config = dict(
    num_hidden_layers=9,
    hidden_size=256,
    num_attention_heads=4,
    num_key_value_heads=4,
    head_dim=64,
    intermediate_size=1024,
    vocab_size=1134,
    hidden_act='tanh_gelu',
    norm='layernorm',
    norm_place='pre',
    norm_eps=1e-06,
    positions='learned',
    qk_norm=False,
    attn_scale=0.125,
    bias='all',
    tie_word_embeddings=True,
    parallel_block=False,
    init='normal',
    init_std_qkv=0.0312,
    init_std_o=0.00736,
    init_std_up=0.0312,
    init_std_down=0.00736,
    optimizer='muon_variant',
    learning_rate=0.008,
    lr_mult_o=3.0,
    lr_mult_down=2.0,
    beta1=0.95,
    lr_head=0.00603,
    max_grad_norm=0.5,
    warmup_steps=200,
    schedule='wsd',
    decay_fraction=0.835,
    decay_shape='linear',
    final_lr_fraction=0.0,
    batch_tokens=16384,
    max_seq_len=256,
    doc_mask=False,
    train_tokens=135100000,
    max_steps=8246,
    dataset='wikipedia_en',
)
MLP neurons of a small language model. Each row is named by its layer, matrix (up: input weights) and neuron, and shows model dimensions 112-239. Each number is 200 + 40 x the weight over its row's rms, rounded and kept within 0 to 999.
After each neuron's rows, "fires after" lists the tokens most often just before its 100 highest values on Wikipedia text that the model never trained on. A number after a token or word is its count.

L6.up341,175,216,173,271,199,159,235,200,212,273,237,235,277,181,198,234,202,208,244,196,186,220,192,159,178,205,207,183,258,201,179,175,180,162,267,233,190,227,262,275,212,142,203,216,205,180,182,175,169,155,269,244,157,193,172,231,146,199,198,196,162,183,188,177,172,163,222,241,151,258,135,194,201,134,203,194,213,154,154,246,122,216,111,190,256,173,176,159,204,233,198,149,223,221,212,174,120,181,316,205,262,218,234,218,169,128,174,173,252,180,230,172,201,271,258,193,133,182,156,200,168,158,208,238,216,216,223,110
fires after: " m" 33, " M" 26, " A" 15, "M" 7

L4.up723,154,267,116,184,194,232,295,190,350,256,174,244,215,158,240,240,219,210,201,149,223,185,196,223,70,226,301,106,215,186,220,270,168,201,243,192,188,231,194,241,220,164,263,189,142,267,179,233,192,282,182,150,161,237,209,172,236,175,166,261,173,167,246,210,167,172,254,274,174,230,189,128,186,224,165,163,185,158,116,255,189,177,173,163,210,201,174,212,198,189,187,191,248,170,166,253,220,235,244,154,258,203,188,223,201,164,249,215,246,246,169,175,275,251,183,179,188,200,179,166,205,172,165,210,185,165,209,141
fires after: "-" 14, " St" 12, " co" 9, " L" 8, " pe" 7, " T" 6

L4.up524,202,181,189,136,139,140,160,190,251,198,127,156,127,228,163,182,205,228,189,253,216,237,202,164,209,189,217,107,258,231,178,167,161,155,229,154,223,216,178,158,212,189,174,253,227,148,163,188,201,174,120,239,195,178,237,256,231,186,197,166,214,184,222,218,222,194,239,237,251,230,249,229,209,108,210,178,221,208,190,178,219,215,203,147,180,133,269,189,124,195,160,126,161,261,216,244,202,266,197,252,204,205,239,140,223,146,233,214,292,190,207,144,129,190,174,266,122,250,213,163,246,112,186,258,174,204,175,236
fires after: "em" 13, "z" 9, " ch" 8, " Z" 8, "ar" 8, " Ind" 7

L4.up217,206,269,166,171,153,204,268,173,210,249,106,211,181,240,251,230,157,212,216,196,185,270,193,252,112,221,217,242,262,266,258,207,163,265,174,149,210,215,223,231,220,220,200,292,188,226,253,145,234,176,245,210,165,238,176,156,186,278,222,229,182,203,242,223,208,250,191,132,181,232,152,197,169,205,196,238,214,179,12,225,179,188,189,183,213,254,149,228,234,130,244,190,171,184,218,220,262,274,155,180,234,252,186,138,226,220,150,130,216,175,207,230,194,270,196,249,142,172,207,226,130,166,195,245,146,184,194,192
fires after: " L" 27, " l" 16, " R" 6, "L" 5, "rat" 5

L6.up950,166,160,225,201,236,151,233,229,249,169,193,78,270,214,146,130,137,174,180,181,186,266,183,225,215,226,158,242,231,171,129,194,153,164,138,199,174,164,205,200,156,274,173,215,143,199,142,168,147,227,257,239,197,212,187,300,257,172,213,177,208,168,177,100,223,219,207,165,150,193,175,208,309,196,225,153,196,134,228,233,209,194,230,213,278,175,237,183,239,252,203,180,209,198,234,216,212,217,229,193,209,270,206,188,295,191,190,255,173,254,293,193,187,130,216,219,246,182,128,255,161,218,211,260,235,173,238,199
fires after: " f" 26, " G" 19, " P" 13, " h" 8, " F" 8

L4.up623,200,243,196,238,182,190,211,284,176,181,245,179,229,172,212,231,214,185,194,169,154,235,164,224,254,222,156,162,231,201,174,177,193,235,170,235,254,152,210,198,186,224,186,228,219,213,185,141,181,126,178,194,150,234,205,187,149,189,157,228,214,182,210,194,135,208,217,152,118,129,194,225,206,189,203,228,233,247,146,162,141,228,277,228,127,211,171,162,245,220,228,156,154,258,227,167,201,204,190,275,186,174,238,230,240,292,232,204,236,214,241,149,266,288,159,241,94,207,171,194,241,117,170,247,303,240,252,236
fires after: " S" 20, " L" 14, " l" 7, "L" 6, "l" 6, " un" 5

L6.up587,136,259,169,185,202,148,244,168,150,233,148,214,168,190,152,199,137,205,252,219,179,265,194,146,208,173,174,251,236,159,246,289,218,179,269,235,161,161,152,172,220,192,200,167,201,196,208,144,207,217,210,157,205,181,211,192,165,164,200,251,215,171,250,206,250,229,153,160,232,223,211,195,166,194,45,230,196,156,228,182,247,241,240,199,209,222,141,195,98,223,170,165,257,210,123,150,167,217,267,239,180,280,184,250,123,167,225,177,245,158,298,244,228,235,226,89,219,228,215,150,198,229,233,212,189,128,180,197
fires after: "and" 14, "°" 13, "am" 10, "at" 8, "ad" 6

L6.up210,207,223,258,200,194,194,183,203,246,146,247,204,188,255,292,144,183,194,209,208,231,202,182,138,171,149,213,196,235,298,173,147,172,272,218,202,218,256,300,141,197,253,206,213,207,238,261,200,209,210,203,166,212,277,228,197,229,228,134,207,159,218,242,231,161,221,203,110,138,178,195,200,191,220,254,116,188,239,233,291,221,147,213,235,145,203,223,170,145,181,163,197,277,252,213,238,245,198,160,202,184,212,232,234,216,235,188,190,208,237,246,155,182,131,280,207,219,260,225,128,168,201,197,203,184,174,199,250
fires after: " ch" 26, " pl" 14, " p" 8, " d" 6, " ind" 5

L4.up975,148,203,226,219,263,203,177,188,255,148,233,145,149,193,200,211,195,168,146,179,234,234,270,166,277,177,211,193,158,192,215,221,252,192,167,196,170,215,216,203,276,203,150,254,217,180,179,246,170,239,214,201,259,238,164,193,181,208,151,182,127,220,162,220,264,176,184,220,190,223,236,212,230,202,239,224,197,211,155,225,236,245,185,229,252,211,179,198,107,175,173,116,193,263,200,239,178,188,157,228,229,206,190,128,218,201,170,225,165,244,186,151,112,195,208,199,223,108,282,196,208,194,181,248,255,147,232,225
fires after: " n" 32, " st" 20, " N" 10, " St" 7, " b" 5, " ex" 5

L4.up624,186,242,170,176,190,213,157,191,172,168,205,221,236,213,282,190,259,217,189,214,167,211,182,252,220,229,212,224,183,169,226,192,127,122,201,278,231,155,236,137,240,195,206,224,261,189,235,166,162,170,167,197,185,178,166,222,188,177,195,164,199,221,195,206,189,179,269,196,250,260,178,165,150,210,162,107,123,221,238,314,121,278,222,238,228,140,209,232,218,249,194,168,182,230,200,187,162,203,164,252,189,208,141,226,206,184,223,239,121,107,167,208,166,227,217,237,92,162,228,260,235,214,217,200,196,138,198,222
fires after: " H" 16, " s" 10, " h" 9, " K" 7, " Th" 6, "h" 6

L4.up615,215,216,251,236,205,204,134,195,161,188,241,209,150,218,146,145,289,195,247,139,233,189,176,208,233,167,182,259,217,174,119,218,197,187,212,222,192,202,183,187,222,166,248,216,226,202,183,233,233,202,225,175,220,225,298,138,264,238,190,214,147,205,225,205,237,183,240,162,160,240,182,210,211,153,175,280,327,241,221,279,205,181,166,163,237,236,282,225,240,217,172,155,174,191,98,123,200,206,217,172,190,295,244,224,198,217,233,196,199,234,222,155,158,209,178,211,126,245,188,275,204,141,163,179,186,245,224,155
fires after: " con" 18, " re" 12, "m" 11, "s" 9, "f" 8

L4.up474,267,153,177,229,142,272,145,205,260,201,188,137,243,187,202,191,118,202,206,167,200,255,170,135,174,249,326,178,216,242,245,157,205,206,225,223,214,176,205,187,204,143,196,273,184,229,178,119,214,175,185,187,259,213,204,231,206,195,279,211,174,154,244,178,189,245,193,187,232,130,190,197,227,185,163,222,250,176,233,237,208,206,178,121,190,238,210,140,181,178,146,211,207,209,170,222,163,162,231,221,212,187,187,203,202,193,173,218,192,126,211,213,148,224,229,230,228,122,96,195,230,152,231,252,156,245,160,235
fires after: " H" 23, " cons" 9, " h" 6, " In" 6, " c" 6

L6.up894,178,144,184,123,183,214,130,201,278,230,237,283,127,217,186,224,276,185,234,183,211,174,163,204,167,225,147,200,212,148,275,204,224,152,272,215,113,165,184,239,248,191,251,164,246,148,203,160,143,219,244,193,210,216,174,174,246,145,226,174,128,158,245,164,223,207,240,209,184,143,194,200,217,216,99,181,190,199,210,232,173,215,178,208,209,179,211,232,135,225,194,159,254,180,187,225,178,181,158,225,143,206,202,205,201,189,224,189,165,238,199,292,137,163,226,101,224,218,276,186,180,190,188,216,201,163,243,256
fires after: " v" 23, " p" 15, "ss" 10, " inv" 8, "v" 8, " res" 6

L6.up835,177,214,200,270,231,185,148,168,241,144,180,201,146,146,144,244,236,272,205,233,236,260,227,193,152,99,174,223,188,228,171,204,201,166,239,185,151,254,262,266,259,135,181,210,184,217,177,188,197,231,191,261,146,186,228,216,195,142,223,240,270,178,147,164,159,223,335,163,191,164,227,231,164,129,222,302,217,207,179,191,172,159,224,178,207,152,191,192,205,199,212,171,210,209,184,167,185,226,146,213,211,190,127,259,169,228,219,205,170,144,188,170,161,241,163,200,187,164,235,198,250,154,199,118,239,202,214,160
fires after: " p" 15, "-" 13, "\\" 11, " P" 8, " E" 6

L4.up947,194,187,152,227,134,207,222,177,203,249,258,175,183,216,253,172,148,217,249,209,201,187,200,204,216,201,178,233,200,259,225,127,194,231,269,211,213,182,224,168,143,205,152,245,191,212,237,214,181,234,177,237,162,168,195,189,247,173,171,237,188,235,197,161,207,230,223,193,199,207,151,276,190,141,181,194,184,186,179,174,190,179,155,229,188,123,203,152,113,279,206,183,265,240,236,255,185,208,227,204,129,166,206,219,203,180,219,125,226,91,247,186,171,222,210,187,200,187,113,168,170,225,198,179,184,124,156,255
fires after: " M" 29, "u" 10, "he" 9, "m" 8, " O" 7, " A" 6

L6.up717,229,199,150,138,249,187,86,249,161,216,188,194,212,231,218,135,237,243,230,194,190,252,187,230,285,231,98,201,280,186,202,146,274,298,174,161,218,245,236,217,178,259,173,200,167,227,238,169,189,217,215,205,177,206,188,198,187,201,241,220,160,165,258,262,204,209,148,192,247,140,226,205,267,223,196,162,223,211,247,227,128,174,128,237,205,240,197,223,200,246,226,165,178,73,193,127,206,205,191,195,196,263,202,219,228,250,184,211,221,180,206,181,176,184,211,234,119,212,216,213,230,229,182,191,172,237,282,239
fires after: "f" 17, " in" 16, "s" 11, "os" 10, " S" 8, "il" 7

L6.up930,187,222,237,210,159,144,262,183,190,196,177,148,184,148,215,224,170,141,217,253,215,218,203,209,255,160,210,206,233,195,265,207,260,185,283,163,294,133,225,133,219,205,193,228,242,236,132,212,201,190,249,207,215,198,206,236,191,192,299,229,174,178,275,149,243,192,130,224,187,189,246,183,190,178,164,205,291,161,74,217,196,155,147,229,242,118,152,212,198,188,124,204,180,252,155,227,143,181,256,200,200,169,219,270,238,183,227,264,186,209,126,73,189,224,263,228,207,240,189,195,140,178,208,218,206,141,194,200
fires after: " p" 26, " St" 8, "m" 8, " m" 7, "at" 6

L4.up359,260,182,112,184,192,203,221,241,225,176,233,167,166,232,179,177,181,179,200,227,218,156,170,199,255,220,261,173,213,269,243,191,277,273,184,187,206,199,237,209,196,194,238,199,222,218,244,138,239,234,172,237,213,115,194,197,95,195,171,219,232,254,256,172,85,179,158,240,175,202,230,217,119,170,203,324,185,153,130,217,238,175,212,216,226,245,169,211,100,231,97,160,188,224,202,196,179,222,268,227,229,183,255,170,176,147,259,184,262,229,195,210,310,170,126,208,149,245,239,229,212,223,182,177,200,162,175,201
fires after: " T" 23, " t" 11, "al" 9, " B" 9, " b" 8

L4.up757,239,234,220,162,170,248,168,248,219,223,262,203,143,219,180,193,195,200,219,209,224,223,198,211,189,205,257,232,133,188,228,225,190,204,210,137,279,134,194,157,227,183,166,338,178,251,160,182,294,196,247,230,208,214,179,180,190,150,197,249,194,175,204,193,185,185,238,197,201,221,217,215,176,249,166,244,193,137,230,293,206,156,158,197,229,196,207,204,185,227,285,212,225,248,201,270,229,117,231,229,136,145,183,159,186,192,157,194,227,212,114,158,187,141,160,194,92,169,226,214,250,180,185,221,179,138,220,185
fires after: " t" 30, "ver" 19, " T" 13, "our" 8, " m" 6, "en" 6

L6.up419,155,239,136,194,147,138,148,223,289,188,271,171,163,232,282,189,195,199,203,167,270,226,203,221,225,217,222,261,213,252,195,213,260,258,267,253,217,255,230,192,180,249,199,229,165,224,148,254,225,225,201,148,164,184,207,189,166,185,213,214,259,111,206,240,220,159,167,235,188,267,134,287,186,187,172,250,186,235,97,133,224,179,224,178,212,204,139,170,157,177,151,185,234,221,144,268,235,214,190,172,209,177,165,250,168,203,201,211,247,156,98,167,251,121,256,191,184,184,215,190,196,176,172,261,253,183,224,179
fires after: " t" 14, " the" 10, " T" 9, " in" 7, "-" 6, "w" 6

L6.up953,231,149,141,116,145,156,198,197,120,241,196,153,208,279,152,159,204,255,185,220,147,104,197,170,219,219,147,217,225,212,163,151,151,179,194,204,210,227,191,170,171,173,219,205,182,147,231,192,191,188,165,254,138,207,119,248,209,161,221,240,242,141,226,170,216,191,194,149,149,169,268,196,241,200,142,204,210,197,202,189,148,186,136,202,255,178,222,230,202,206,190,177,197,199,271,154,177,249,151,231,147,280,257,160,193,246,174,210,212,257,254,184,169,232,332,283,191,140,154,206,244,225,223,200,255,313,123,187
fires after: " to" 33, " inv" 10, "r" 4, " p" 4, " h" 4

L4.up458,163,181,217,215,225,206,204,216,199,241,226,145,150,205,184,215,214,161,163,226,196,237,192,209,227,119,213,164,177,256,246,230,227,242,196,242,211,243,212,242,236,198,227,239,218,284,273,137,257,233,191,165,211,226,236,214,197,162,166,257,159,187,206,201,201,132,185,147,186,178,242,181,162,287,277,161,168,267,176,197,191,201,168,253,109,180,218,176,212,246,231,164,121,234,131,169,135,265,228,209,197,183,217,228,222,203,195,136,207,252,291,208,230,203,212,190,187,166,192,300,258,210,147,108,209,180,184,180
fires after: " in" 12, " on" 9, " m" 8, "A" 8, " A" 8, "O" 6

L4.up192,240,225,110,224,222,140,114,189,154,180,222,235,194,187,278,179,182,117,161,262,175,122,171,223,222,170,210,143,222,160,206,187,136,212,295,187,187,214,225,236,260,176,199,284,225,228,233,201,239,209,207,214,190,201,267,264,208,198,221,204,194,264,167,234,265,176,218,192,181,162,179,226,209,200,187,154,201,137,177,171,244,150,296,220,274,188,212,214,225,201,208,137,257,144,226,225,190,193,258,350,184,225,185,226,266,181,198,246,294,227,130,193,88,190,180,217,149,181,231,183,144,181,185,244,182,215,281,189
fires after: "ar" 16, "ur" 11, "3" 8, "ir" 7, " L" 7, "er" 7

L4.up485,169,181,266,192,150,212,175,205,179,164,256,137,216,249,196,156,179,157,162,212,228,192,134,141,280,203,163,180,244,248,227,159,233,196,174,165,218,109,119,254,244,150,202,220,198,222,214,132,212,252,189,164,230,193,260,254,212,124,211,257,229,216,224,154,197,152,176,242,241,150,173,210,180,256,210,181,195,219,229,174,212,183,165,199,192,159,260,204,231,226,213,166,162,275,207,197,284,195,176,237,205,219,76,275,236,136,200,259,234,184,148,262,243,242,252,192,247,325,225,234,226,251,148,204,165,159,230,275
fires after: "le" 29, "re" 13, "p" 6, "el" 5, " o" 4

L6.up705,177,141,194,189,218,172,113,157,217,225,204,272,182,196,221,152,223,232,179,219,182,256,174,234,266,218,158,212,192,194,188,173,208,264,160,201,187,188,244,168,157,208,220,196,166,235,266,239,263,183,196,186,193,264,205,269,124,214,215,131,219,203,182,180,225,168,218,239,222,252,184,172,219,241,200,188,188,144,77,153,247,180,260,188,249,265,158,186,215,275,203,290,219,159,189,271,221,212,164,202,178,151,181,194,170,158,263,243,170,191,193,207,311,207,225,238,209,173,188,208,125,152,219,186,146,164,198,156
fires after: " n" 24, " f" 13, " F" 11, " St" 5

L4.up299,157,207,180,278,201,262,241,216,170,246,174,176,224,201,200,229,155,198,149,229,160,215,198,217,225,273,205,285,151,150,140,216,223,203,233,277,284,194,203,224,194,207,183,275,225,223,165,221,123,197,283,206,184,219,178,278,202,176,118,212,206,213,239,191,150,206,200,244,226,183,213,218,168,150,127,263,194,162,206,246,154,208,199,136,224,253,221,245,184,199,194,338,253,154,140,175,175,204,202,177,228,152,154,168,192,180,187,126,100,205,186,165,182,161,259,149,232,171,184,235,225,178,190,152,206,143,112,152
fires after: " T" 20, " t" 14, " s" 12, " m" 9, " h" 7, " M" 6

L4.up597,150,168,229,165,173,165,206,253,191,172,173,201,248,210,200,179,184,274,189,222,170,226,251,267,247,227,174,172,213,184,239,190,116,161,183,228,268,228,258,139,228,267,201,188,249,207,193,215,225,262,284,192,171,154,201,189,136,222,149,154,212,145,207,138,171,237,236,211,186,218,204,218,245,159,177,142,182,150,163,205,129,226,232,239,202,123,170,141,210,312,232,147,238,195,227,239,236,217,224,274,165,177,138,236,299,159,164,200,192,195,153,189,136,254,233,163,193,190,169,263,204,137,170,160,230,210,183,161
fires after: " H" 29, " h" 18, "H" 14, " e" 14, " M" 7, " be" 5

L6.up1012,242,198,113,178,156,224,158,205,212,221,181,142,177,221,143,185,240,206,253,159,190,283,237,205,245,290,268,191,232,207,170,277,221,233,216,224,188,204,201,216,246,114,193,180,117,210,161,206,151,164,180,144,243,205,184,194,193,141,215,225,198,244,192,222,167,174,167,195,226,211,156,225,197,114,239,246,193,195,211,136,229,266,216,175,212,196,245,213,198,216,197,260,238,264,207,139,180,284,204,121,202,143,208,193,223,186,195,165,242,216,245,185,216,124,216,243,184,202,202,162,155,206,219,249,200,216,224,204
fires after: " o" 29, " " 18, " V" 7, " J" 5, "uro" 4, "v" 4

L6.up993,206,170,213,199,171,204,209,116,217,229,141,193,175,173,166,179,205,176,230,238,209,214,196,213,159,186,142,231,196,174,179,201,249,213,138,253,131,259,281,137,238,207,228,198,136,224,194,158,165,178,180,222,205,169,148,184,170,198,261,210,240,196,143,160,211,210,284,141,242,256,150,160,178,148,196,213,147,190,192,158,198,91,175,221,199,178,223,196,201,276,218,194,227,220,196,247,199,217,181,196,142,168,166,149,261,184,186,128,164,206,213,131,173,175,150,213,179,172,225,220,285,194,212,268,205,205,254,192
fires after: " p" 16, "C" 14, " P" 8, " c" 7, " B" 7, "ap" 6

L4.up983,181,190,165,191,188,196,127,201,265,151,205,223,148,160,75,155,233,302,198,173,225,188,228,238,143,173,168,272,217,269,108,241,137,227,205,190,216,205,227,163,253,216,228,176,200,192,183,172,189,163,286,264,156,222,158,223,207,271,180,196,156,131,158,220,167,231,252,142,155,190,229,203,161,209,243,223,177,175,187,237,178,194,173,213,209,253,171,225,213,171,90,128,125,167,229,233,188,254,225,168,88,228,154,149,193,185,210,192,264,210,127,141,204,252,203,227,192,231,218,164,188,86,182,228,253,204,239,234
fires after: ".\n\n" 19, "\\" 11, " E" 11, "A" 8, "t" 7, " T" 5

L4.up773,171,189,211,154,247,223,211,192,215,165,168,257,158,171,210,250,223,169,193,207,226,187,137,175,123,260,190,231,127,211,175,193,159,192,185,217,158,135,230,186,191,184,226,124,301,212,247,243,150,144,135,105,244,220,155,99,200,265,254,227,218,182,216,177,175,144,153,222,215,222,212,239,183,149,184,133,188,165,218,246,217,185,194,201,202,256,237,145,181,162,172,182,215,219,203,206,182,172,112,236,188,106,251,148,217,233,193,195,179,184,281,240,191,190,169,238,168,255,165,186,165,229,271,229,262,208,155,131
fires after: " con" 55, " Can" 13, "stit" 4, "in" 4, "if" 4

L4.up503,182,209,212,222,209,128,138,173,220,184,167,266,256,223,181,237,178,207,247,228,203,179,254,257,195,132,167,247,210,224,229,162,184,157,196,140,177,187,211,201,195,217,126,151,183,172,247,210,160,185,162,211,143,187,228,197,179,216,201,194,159,128,214,207,238,239,126,202,245,148,194,198,169,189,212,224,162,184,243,165,172,204,219,171,171,245,139,205,222,256,215,128,271,210,198,236,199,253,280,180,156,171,238,217,216,214,170,179,228,187,224,197,282,150,147,173,80,194,221,233,260,189,229,183,203,125,226,326
fires after: " D" 25, "S" 15, "D" 8, "C" 6, "and" 5

L4.up702,232,201,188,183,223,159,142,168,167,272,169,218,174,151,134,199,231,245,232,268,116,178,200,216,169,117,154,180,262,158,177,223,127,200,157,196,227,214,250,214,192,243,291,202,275,135,161,178,168,197,194,256,187,211,204,251,260,142,274,181,218,150,177,191,173,222,232,193,145,152,159,153,258,170,211,264,200,240,203,209,142,165,236,248,182,242,236,198,202,184,169,229,185,208,234,202,211,187,282,226,168,247,152,168,173,235,204,265,153,218,276,201,157,169,238,177,157,158,81,247,291,202,138,225,203,248,206,154
fires after: " P" 18, "ain" 10, "P" 8, " F" 8, " S" 7, " p" 7

L4.up465,231,176,204,194,222,214,149,216,212,190,197,222,138,228,205,194,178,206,212,254,168,238,244,243,181,148,220,192,211,164,197,209,240,162,165,174,218,174,103,216,195,178,206,268,186,224,262,124,194,205,164,242,223,211,266,229,153,219,243,260,230,172,214,175,249,154,215,142,183,194,173,245,126,282,256,145,193,161,76,185,132,243,262,165,213,181,153,179,160,223,221,159,200,199,202,186,172,139,181,300,201,155,143,190,184,209,109,240,243,178,198,169,213,253,80,257,168,200,155,190,172,224,135,197,173,259,261,185
fires after: "ur" 23, " L" 16, " l" 16, "a" 7, "l" 6

L4.up688,208,251,206,160,238,217,223,176,267,176,167,181,214,192,209,215,219,212,179,211,204,184,220,185,161,204,216,201,152,171,158,231,220,237,235,122,174,214,245,122,238,178,221,200,190,152,171,168,126,158,273,243,194,296,247,200,276,184,189,223,226,185,204,274,182,238,138,226,227,221,222,149,250,244,171,215,215,191,168,262,207,234,162,189,139,125,190,219,160,174,128,187,204,263,199,219,142,161,194,166,227,190,183,135,228,194,144,204,250,190,155,178,183,210,282,193,207,256,177,201,162,73,288,232,162,154,200,170
fires after: " St" 21, " st" 11, "y" 10, " g" 9, "g" 4

L4.up501,219,198,173,245,191,171,231,208,188,190,294,163,178,135,147,229,218,190,253,217,177,209,139,128,208,218,230,260,221,161,257,211,260,188,249,153,259,182,201,133,200,208,201,187,164,219,153,258,274,194,266,226,195,106,225,256,226,210,208,207,236,189,183,164,177,232,244,254,205,210,182,131,282,152,188,208,232,129,212,204,129,190,232,254,200,69,195,163,211,237,152,199,195,177,238,168,150,239,196,243,199,195,257,231,243,230,236,230,174,257,246,173,155,248,212,166,172,216,235,170,91,149,168,212,217,172,220,181
fires after: " m" 21, " M" 18, "m" 9, " F" 9

L4.up778,243,152,205,198,206,213,214,203,215,211,169,239,176,140,192,332,214,223,214,263,214,157,226,218,182,219,224,129,281,219,196,203,168,239,243,257,181,226,213,230,170,175,198,192,133,176,212,221,185,139,197,266,252,125,210,277,222,214,170,131,259,249,172,206,195,200,151,206,203,196,177,195,204,221,224,196,192,269,211,205,202,271,277,99,168,199,214,198,210,192,210,162,261,194,178,223,227,155,193,191,149,83,181,213,185,201,148,187,129,176,185,207,261,199,193,197,236,155,190,120,244,204,246,176,195,189,268,306
fires after: "A" 32, "V" 10, "S" 10, " A" 9, "B" 7, "D" 6

L4.up997,178,270,195,180,233,212,184,169,141,163,230,195,236,185,158,217,189,269,213,167,278,248,132,213,235,223,213,226,221,239,154,194,302,253,193,198,178,150,181,266,164,214,214,168,154,160,224,209,219,205,209,123,303,158,196,138,216,125,178,243,176,184,265,220,191,235,200,219,152,210,202,238,209,147,187,216,191,175,210,204,172,220,201,217,149,205,134,263,158,185,131,216,241,302,154,189,251,180,167,231,166,180,174,209,146,210,259,201,173,181,165,92,254,164,211,145,191,244,180,175,221,198,258,242,189,139,292,192
fires after: "at" 11, "ons" 10, "ad" 9, " inc" 7, "and" 7, "ut" 6

L6.up328,239,213,238,144,256,198,145,167,147,254,224,221,134,169,232,223,130,195,208,178,276,248,188,200,163,214,182,158,258,223,241,189,193,224,189,138,186,219,294,296,204,214,182,177,225,280,157,226,177,250,191,164,191,203,178,126,216,216,297,157,173,151,215,192,229,168,175,215,240,182,264,130,167,219,163,245,258,142,206,207,185,160,137,157,221,155,274,184,171,209,196,210,184,234,189,251,260,163,226,224,233,134,217,107,177,285,220,188,184,200,232,276,214,206,130,213,183,153,239,145,148,177,154,188,196,180,126,117
fires after: " comp" 25, "if" 8, "stit" 7, " V" 6, "om" 4

L4.up330,211,194,179,215,166,197,191,244,184,244,209,133,194,183,190,148,195,179,230,229,249,232,205,137,283,214,195,196,205,198,220,232,213,224,211,165,194,202,155,227,193,160,261,149,221,242,251,212,180,178,256,184,203,127,209,206,167,274,168,200,215,172,200,205,202,191,251,181,292,247,151,203,179,221,152,197,137,205,145,195,264,283,212,174,167,197,179,158,169,190,188,95,160,187,146,219,253,191,202,210,143,193,197,198,259,213,248,225,162,187,188,214,184,160,216,176,256,330,239,186,151,196,178,253,217,217,216,241
fires after: "y" 12, "le" 11, "ome" 8, "z" 7, "p" 7, " a" 7

L6.up598,197,182,181,231,215,188,252,183,133,191,272,191,203,180,237,167,225,152,143,240,279,204,205,189,209,289,166,192,206,241,257,224,177,275,184,250,246,165,289,155,235,252,219,200,147,159,213,218,172,182,282,207,225,207,217,234,225,198,241,209,160,192,183,185,113,183,160,248,230,220,179,160,150,200,214,193,253,208,146,145,198,166,171,203,171,217,239,153,286,226,175,190,240,204,195,196,263,170,283,288,148,218,153,252,206,203,267,226,194,157,168,164,243,201,157,231,82,132,204,202,159,201,186,224,153,209,230,192
fires after: "18" 27, "f" 21, " f" 11, " Comm" 7, "17" 6, " F" 5

L4.up297,250,198,152,226,214,225,195,149,225,239,181,203,239,202,277,186,200,197,238,275,182,156,146,190,133,215,261,179,275,223,219,175,222,150,248,171,239,214,227,227,147,131,208,139,170,187,268,230,273,214,192,222,180,171,257,201,202,202,231,240,221,198,246,117,234,180,217,187,228,131,220,237,139,235,236,207,185,212,199,271,205,220,241,202,219,201,221,205,206,241,211,136,299,147,220,219,233,192,289,210,146,198,268,239,188,188,164,195,82,206,174,205,184,255,233,243,180,191,140,246,156,220,228,250,168,174,95,247
fires after: " R" 11, " C" 11, "S" 8, " P" 7, " No" 7, "r" 6

L6.up1006,230,198,270,120,224,217,163,246,172,200,165,199,112,233,233,224,176,178,215,156,239,140,141,177,190,180,232,212,129,115,179,202,188,165,219,242,241,135,265,207,159,284,157,220,98,178,212,250,132,235,185,241,236,227,200,289,223,192,195,243,156,178,195,232,172,194,150,286,157,195,185,222,205,181,242,196,209,224,226,227,249,139,140,152,179,191,277,175,241,213,203,188,252,187,259,186,146,196,230,184,252,153,163,221,255,190,197,208,158,216,192,181,198,211,242,192,209,194,278,233,196,148,204,164,150,211,108,182
fires after: "m" 20, "p" 16, " m" 9, "s" 6, " t" 6, "g" 5

L6.up411,134,182,202,139,247,180,170,165,223,171,222,241,227,203,190,266,296,157,74,167,167,167,155,177,251,230,118,118,226,221,229,142,166,273,196,206,194,242,201,246,232,220,199,143,253,181,183,195,91,266,224,137,172,252,231,207,71,150,243,183,243,255,130,214,148,223,200,158,216,260,186,200,174,253,255,149,209,200,161,250,202,213,215,210,248,241,214,144,217,207,213,217,231,170,237,204,198,172,240,272,157,128,200,287,197,177,223,162,219,254,145,181,234,272,136,161,226,132,185,283,199,164,186,209,238,212,211,186
fires after: "f" 29, "er" 10, " F" 7, "g" 6, " f" 5

L4.up302,200,183,129,264,184,226,220,128,201,201,219,182,215,230,213,190,232,171,191,242,150,237,163,204,131,130,168,104,180,199,297,166,163,195,180,174,194,149,208,118,129,171,246,216,173,185,120,202,221,163,186,256,163,234,235,225,183,207,208,214,169,165,229,184,199,194,214,168,214,130,274,257,163,213,231,237,205,171,136,204,190,192,290,201,201,197,193,212,194,215,193,189,256,261,196,173,188,237,170,280,212,219,244,198,183,224,238,213,195,225,178,201,210,228,236,166,232,98,247,214,187,189,207,179,201,190,118,124
fires after: "r" 23, " R" 12, " tr" 9, " ra" 6, " Pr" 5, " h" 4

L4.up316,255,182,271,171,137,230,140,215,171,196,204,216,257,222,127,169,149,280,146,278,230,200,268,194,240,232,151,204,97,165,191,249,244,157,202,213,219,210,186,208,191,230,188,205,209,138,183,181,250,219,224,173,249,161,147,254,120,349,173,209,232,139,196,191,185,199,300,192,152,187,302,208,125,167,203,246,175,198,184,268,232,136,197,206,224,179,206,204,239,233,134,163,178,138,222,186,166,196,111,195,201,147,170,132,182,198,146,194,178,170,231,252,207,337,188,199,278,224,142,208,232,168,170,171,238,197,223,211
fires after: " H" 23, "." 20, " wh" 8, " M" 7, " Wh" 7

L4.up911,252,152,213,168,187,178,229,258,189,156,155,245,251,187,119,190,207,189,171,198,227,206,229,198,227,245,239,116,186,210,178,154,205,209,162,232,212,174,173,260,213,146,232,205,173,110,204,200,232,206,195,128,136,245,284,213,194,182,214,156,194,222,231,155,232,240,215,218,226,174,237,237,162,137,226,148,254,179,232,160,228,207,202,147,156,159,240,157,193,240,188,235,184,289,236,194,222,220,344,256,211,189,241,180,177,169,193,162,273,145,211,162,200,212,209,196,192,184,154,216,254,209,221,186,143,209,195,232
fires after: "re" 16, " h" 11, "s" 9, "r" 7, " H" 6, " U" 6